Part of a small language model's weights: LayerNorm before each block.
MLP neurons of a small language model. Each row is named by its layer, matrix (up: input weights) and neuron, and shows model dimensions 32-95. Each number is 128 + 32 x the weight over its row's rms, rounded and kept within 0 to 255.
After each neuron's rows, "fires on" lists the tokens most often at its 100 highest values on Wikipedia text that the model never trained on. A number after a token or word is its count.

L8.up510 [139 138 126 106 142 115 126 168 116  89  86 139  57 172 149 145  63  92 147 146 104 155 147 147  99 123 120 134 118 152 130 170 110 148 113  82  92 144 148  96 163 140  95  82 129 136 183 152 154 123 154 170  99 126 119 104 106  89 198  78 127 123 147 103]
fires on: "\n\n" 59, "form" 5

L8.up228 [100 147 118 139 153 180 168 127 119 163 108  99  79 101 126 142 135 141 194 190 162 139 129  96 171 139 155 108 165 138 114  88 149 109 162  89 161 208 145 145 162 124 147  81 117  82 145 142 119  67 190 140 132  71  95 155 169 116 129 121  78 181 152 120]
fires on: "=" 28, " of" 10, "ly" 8, " =" 8, "ta" 7

L13.up222 [ 94 132 178 182 141  73 132 169 130 125 124  95 121 146 165 157 160 107 115 137 171 141 143 100 101 108 155 123 122  89  86  66  76 160 120 142 107  88 140 103 100 141 104 116  95  81 149 123 131  95 176 164 123 104 134 157 172  77 126 144 166  76 115  98]
fires on: " a" 22, " un" 13, " en" 10, "," 10, " et" 5, " out" 4

L8.up850 [ 99 149 126 110 112  90 117 134 173 157  88 157 119 120 123 190 176 122 103 110 114 106 132 144 153 174 142 145 123 143  38 123 157 105 183  83 139 110 143 119 139 147 116 120 133  94 113 114 128 126 180 122 107  28 129 113 163 156 100 121 116 152 108 151]
fires on: " =" 37, " life" 9, "ora" 4, "os" 4

L13.up693 [ 95 101 128 116 171 103 125 131 105 159 170 127 116 175 190 160 172 112 107 138 112  95 126 119 146  95 122 130  38  70 166 173 109 130  98 135 150 179 182 130 124 148 151 169 124 200  75  94 158  96 117  95 140 122 178 115 142 130 151 132 151 136  92  71]
fires on: "s" 34, "00" 6, "P" 5, "n" 4, "ic" 4

L8.up578 [131 144 145 161 115 153 177 164 111 124 100 123 132 121  80 117 100 169 123 124 124 116 142  64 138 164 110 189 120 171 111 128 155 175 147  76 158 116 139 104 143 111  90 163 138 148 119 127 171 136  86 155 138 122 104  80 124  57 118 117 123 112  84 157]
fires on: " of" 15, "ic" 12, "t" 7, "ly" 6, "ite" 6, "ch" 5

L14.up572 [206 121 142 104 108 174  93 157 143 124 118  91 133 175 191 127 106 127 169 169 119 102  72 133 154 121 144 171 145 151 152  90 122 108 175 182 112  75 158  94 114  98  88 109 103 126 144 124 208  96 174 119 100 125 125 105 143 132 125 128 126 161 133 108]
fires on: " a" 32, "A" 17, " (" 12, "-" 4

L13.up29 [113 105 142  93 119  76 147 147 144 154 120 132  82 104 123 125 161 141 172 153  74 167 121 164  88 160 142  75  87 126 119 142 158 100  95  54 171 150 171 171 121 132 138 149 160  79 114 150 127 149 189  98 193 162  90 114 177 142 130 125 152 174 129 167]
fires on: " =" 33, "=" 24, "n" 6

L8.up166 [121  89 103  70 142 105 109  85 130 109 130 153  94 128 148 134 126 159 168 123 100 152 134 161 106 110 140 121  96  89  95 169 132 148 123 161  73 161 155 163 161  54 118 133  92 105 100 126 127 109 190 101 104 163  71  94 121 106  98 132  98 136  93 178]
fires on: " |" 38, " and" 16, "\n" 10, " =" 5, " ±" 5, " W" 4

L5.up483 [200 133 110 121 126 146 154 126 114  92  97 159 104  96 116 155 103 154 153 172 105 168 136 106 126 134 151 190 163 182 100 101 113 110 186 170  77 173 165 162 138 110 165 154 116 126  69 101 139 151  82 142 149 147 148 134 147 154  85  89 130 134  79 150]
fires on: " of" 22, " to" 10, "al" 8, " with" 6, ":" 5, " on" 5

L8.up378 [122 142 144 118 106 177 177 175 108 150 166 197 149  43 104 170 106 138 114 128 157  31 167  84 131 101 110 133 138 116  78  78 179 148 134 152 183  85 145 143 115 102 128 170 142 139 116 160 134 114 138 125 132 173 152  81 160 127 129 118 139  90 143  85]
fires on: " (" 30, "ing" 12, "s" 10, "n" 4, " the" 4

L3.up328 [138 106 120 112 131 143 100 132 154  78 139 152 146 110 126 146  99 146 126 162 139 109 125 123 114  99 125 124 128 165 174 102 132 137 193 114 103 146  84 116 117  74 134  82 133 121 138 105 103 138 121  38 140 145 146 178 135 144  62 121 181 137 136 174]
fires on: "." 22, "y" 16, "al" 9, "eb" 7, "ald" 5

L14.up111 [159 135 149 107 210  79 121 120 128  49  95 128 109  37 129 147 158 155 118 139 170 142 139 141  55 111 109 148 155 188  99 175 124 100  88 113 129 125 167 131 139 106 100 188 162 150 107 150 126 145 121 171 132  86 166 149 143  99  68 131 131 171  86 126]
fires on: " of" 32, ":" 13, " the" 9, "lit" 9

L16.up706 [ 44 165 128  69 160 128 201 147 173 199 127 114 104 129 136 119 113 135 172 114 107 130  64 169 137 130 102  91 101 110 162  70 140 133 139 109  70 174 176 116 183 154 138 150  94 124 127 128 114 101 140 104 132 114 141 157 140  98 131 190 101  99 150 153]
fires on: "=" 84, " =" 12

L3.up602 [141 153 129 142 122 144 142 108 173 121 133 108  52 101 110 135 171 115 160 136 129 169 180 105 142 166 122 131 154 134 143 139  80 117 180 128  93 119 143 102 125 178 122 100 119 146 137 190 149 149  94  92  87 129 130 125 111  57  96 169  81  90 145  68]
fires on: "r" 44, "," 14, "d" 10, " to" 9, " of" 5

L8.up64 [ 86  84 141  81 136  98 136 121 155  93  79 100 123 154  80 115 147 112 163 184 130 112  87 127 129 117 183  88 143 115 124 150  90 104 150 125 135 146  75 188  58 178  78 127 124  52 127 111 145 176 154 126 151 132 131 108  83 171 159 143 164 180 151 192]
fires on: "=" 45, "d" 11, ")" 11, " medal" 4, " in" 4

L5.up223 [148  89 128 169 136 116 155 133 173  84 102 128 125 172  99 161 153  74 106 115 138  95  85 124 108 151 200 132 157 134  88  82 154  96 127 144  96 130 167  67 154 150 126  83  92 140  99  66 134  92 116 148 110 114  91 158  68 104  59  98 103  67 147 124]
fires on: "," 26, " in" 16, "'" 14, "vis" 5, "mo" 4

L4.up587 [119 126 127 123  78 132 121 151 107  93 148 151 143  96 153 175 154 150 181  87  87 138 197 153  98 104 169 135  71  95 156  62 181 133 125 110 105  78 133 171 109 122 141 166 164 143 103 131 160 155 130 138 113 198 146  93 209  77 106  87 138 179 127 126]
fires on: ")" 55, "," 12, "th" 9, "s" 4, " (" 4

L7.up503 [144 156  88 131 125 129 150 164 119 118 145 106 157 114 142 136 117 132 150 159 130  65 142  82  96  71 156 167 122 147 122  55 147  97 188 163  88 183 130 167 218 118 168 124 137 146 148 119 153 123 127 155 150 182 189 141 110 103 107 167 136 178 115 132]
fires on: " from" 17, " of" 17, " to" 16, " by" 11, "ed" 5, "-" 5

L3.up163 [115 172 177 118 115 123 114 126  99 111 153 113  91 138 134 122 102 133 151 182 130  76 129 108 102 114 139 164 134 133 162 135 191 137 157 110 112 147 152 167  81 118 116  49  86 144 147  98  76 124 161 123 155 136  83 183 138  64  99 103  85 112 155 129]
fires on: "e" 21, " to" 14, "pe" 8, "nt" 5, " Opponent" 5

L16.up38 [120 160 126 137 139 160 105 109 160 114 173 131 135 175 129  97 141 141 104  99 167 151 128 150 141 136 111  80 134 131 168  90  87 128 151 135 175 128 111 143  97 109 143 114 146 165 156  92 146 117 117 146 159 134 123 170 145 156 119 170  61 111 145 144]
fires on: " |" 77, " were" 4, "–" 4

L16.up961 [107 116 162 139  99  60 123 116 137 109 112 106 130  92 125 155 153 128 141 122 142 119 144 140 147  87 116 147 136 111 119 103 127 142 130  85 135 153 206 215  82 194 135 106 113 104 141  48  87  83 106  75 140 119 125 147 109 134 167 155 141 112 114 132]
fires on: " Go" 17, " Bag" 8, " bo" 7, " Mo" 7, " Ba" 7, " mo" 6

L13.up757 [121 116 122 118  65 153  66 135 209 112 255 114  97 101 164 106 137 131  66  77 107 172 119 208 126 163 108  73 113 138  83 161 144 166 111  99 117 126 119 145 105 121 103 127 175 141 138 112 105 128 129 150  69 106 101 213 126 158 166 111  97 118 107 175]
fires on: ";" 18, " did" 14, "  " 10, " first" 7, " |" 6, " could" 4

L7.up559 [118 131 107 166 115 150 167 103 105 147  97 176 147 108 145 122 141 137 129 160  41 124  88 157  69 174 138 159 121 128 113 166 123 163 190 151 125  79 134 119 105  92 157 145 172 137 145 100 142 127 101 113 168 144 143 140  93 105 171 126  98 121  82 114]
fires on: " his" 38, "'" 11, " this" 5, " one" 5, " reve" 5, " her" 4

L8.up1017 [176 100 119 155  28 113 132 178 102 121 161 148  83  72 121 163 163 126 108 103 170 133 109 157 178 106 113 126 163 128 145 132 103 160  93 107  72 185 121 110 140 138  99 153 129 132 152  84 133 134  92 143 181 142 148 139 154 133 121 136  94 127 113  67]
fires on: " as" 24, " was" 19, "\n\n" 11, " in" 8, " is" 7, " a" 6

L5.up636 [180  94 118 124 169 144 118  80 211  96  75 121  85 117 165 177 176 153  76 135 121 208 103 100 151 125  92 139 139 130 146 126 148 133 162 191 113 127 137 126 168  95 103 147 109 124 101 165 139 180  77 118  60 158 119 148 162 114 172 121  65 118  79 146]
fires on: "," 49, ":" 11, "l" 6, " of" 5, " called" 4

L16.up236 [111 143 152 140  51  90 141 139 164 150 155 125 139 162 156 107 139  84 112  86 139 110 114 123 102 131 126 105  84 119 171 129  87  90 142 133 125 171 148 177  77 105 168 105 119 118 148 181 136 129  79 103 144 126 144 153 118 159 199 126 123 115 113 159]
fires on: "|" 34, "–" 20, "\n" 5, "-" 4

L14.up22 [102  88  95  69 161  74 113 136  96  94 115 124 161 113 103 146 154  94 154 119 177 161 120 116 128 157 133 114 162  85 161 204 167  99  66 145 117 120 163 146 145  81 114 187 164 127 115 103 150 111 157  56 166 143 147 112 145 195 106 117 130 111 129 180]
fires on: " =" 43, "{" 7, "c" 6

L5.up6 [124 130 148 104 141  99 131 144 147 141 138 138 139 127 142  94 107  75 153 192 132 142  85 148 112 168 143 112 199 166 108 140  98 162 186 111 140 172 103 116 123  85 178  71 123 164 156  29 139  84 131  94 118 159 158 130 125  95 113 154 127  62 145 100]
fires on: ";" 99

L5.up645 [146 112  83 132 165 149  96  81  96 163  70 125 130 125 178 131 121  79 148 102 190 144 131 116 108 119 158 183 154 100 192 167 129 162  96 124 112  74 133  76 180 148 105 115 125  99 186 122 157 120 136 123  82  67 159 133  89 156 117 111 152 141 110 131]
fires on: "\n" 28, ":" 14, "–" 7, " Mid" 5, "\n\n" 5

L13.up713 [135 131 164 133 138 145  91  58 149 100 120 175 125  74 163  91 134 120 144 161  98 173  89 138  95 135 130  81 118 134 129 175 113 132 161 126 160 108  87 158 151 119 181  80 103 106  94  97 101  74 152 106  93 109 165 122  85 137 171 116 114 129 114 142]
fires on: " |" 23, " on" 11, "dr" 7, ";" 4, " selected" 4, " 25" 4

L13.up506 [126 134 100 113 109 129 142 158 123 118 128 106 123  87 177 103 194 125 157 123 160 137 152 173 138 117 140 113 162 144 150 142 137 123 132  88 149  96 121 104 161 148 120 100 142 154 210  99 138 113 104 165 193 144 141 121 136 148 119 125 116 125 136 114]
fires on: "s" 22, " as" 18, " a" 12, " and" 9, "," 6, "on" 5

L13.up895 [138 197 153 143 115 108 159 161  94 122 131  87  98 167 113 118 134 105 117 145 124 126 147 172  76 115 134  88 103 132 159 102 187 132 106  86  97 208 156 120 129  76  45 152  88 148 123 168 135  74  68 161 134 144 138  94 164 151  85  78 132 152 144  45]
fires on: " is" 19, "\n\n" 13, " was" 8, " =" 8, "F" 6, " a" 4

L3.up882 [146 143 106 137 139 201 207 148 137 164 143 164 136  45 165 176 141  94 136  99 102 112 135  90 145  92 101  74 148  80 103 121  92  94 102 104 131 139 171 144 113  93 106 113  98  77  86 128 132 121 135 129 121 126 193 139 159 143 138 127 101 150 104  87]
fires on: "e" 26, " for" 10, "ne" 9, " by" 8, "ion" 5

L8.up73 [159 151  94 143 122 145 110 144 156 131 123  77 112 177 196 165 122 139  99 123 148  84 114 139 139  89  77 143 125 126 144 160 115 179 109  96  82 139 134  94 171 141 149 131 135 117 142 100 124 154  77 151  43 100 117 150 122 128 116 131  91 144 171 115]
fires on: ")" 24, " born" 7, "\n\n" 6, " referred" 5, " father" 5, " (" 5

L3.up619 [138 132 137 170 123 133 114 177 143 130  89 150 156  75 185 145 129 163 151  92 169  95 156  75 124 150 127 164  95 178  89 107 195 151 157 167 120 128 161  99 123 125 114 148 153  79  85 111  67 137  60  74 127 129 153 159 192 178 103 124 183 138 111  91]
fires on: " to" 35, " of" 17, " for" 4, "na" 4, "y" 4, "n" 4

L13.up585 [105  76 118 180 149  61 151 170 126 128 137  84 169 162 142 183 136 191 183  87  79 162 125 113  93 171 127  77 133 160  81 124  94 119 143 172  91  65 150 144 144 139  90 151 140  94 165 153 149 153 127 124 113 200 150 134 146 101 139 100 147 105 106 100]
fires on: " |" 33, " a" 22, "," 4, " (" 4

L4.up94 [114 117 147 142 192 174 125 153 143 105 197 106 110 175  80 129 176 153  95 140  87 137 116 131 158  74 108 144 158  68  75 113 126 166  94 163 125 133 208 116 141 122 172 147 103  76 130 113 143 160 164 150 115 167 133 110 125 108 143 109 111  98 115 141]
fires on: "g" 13, "ui" 11, "e" 8, "uc" 8, "sor" 6, "ed" 5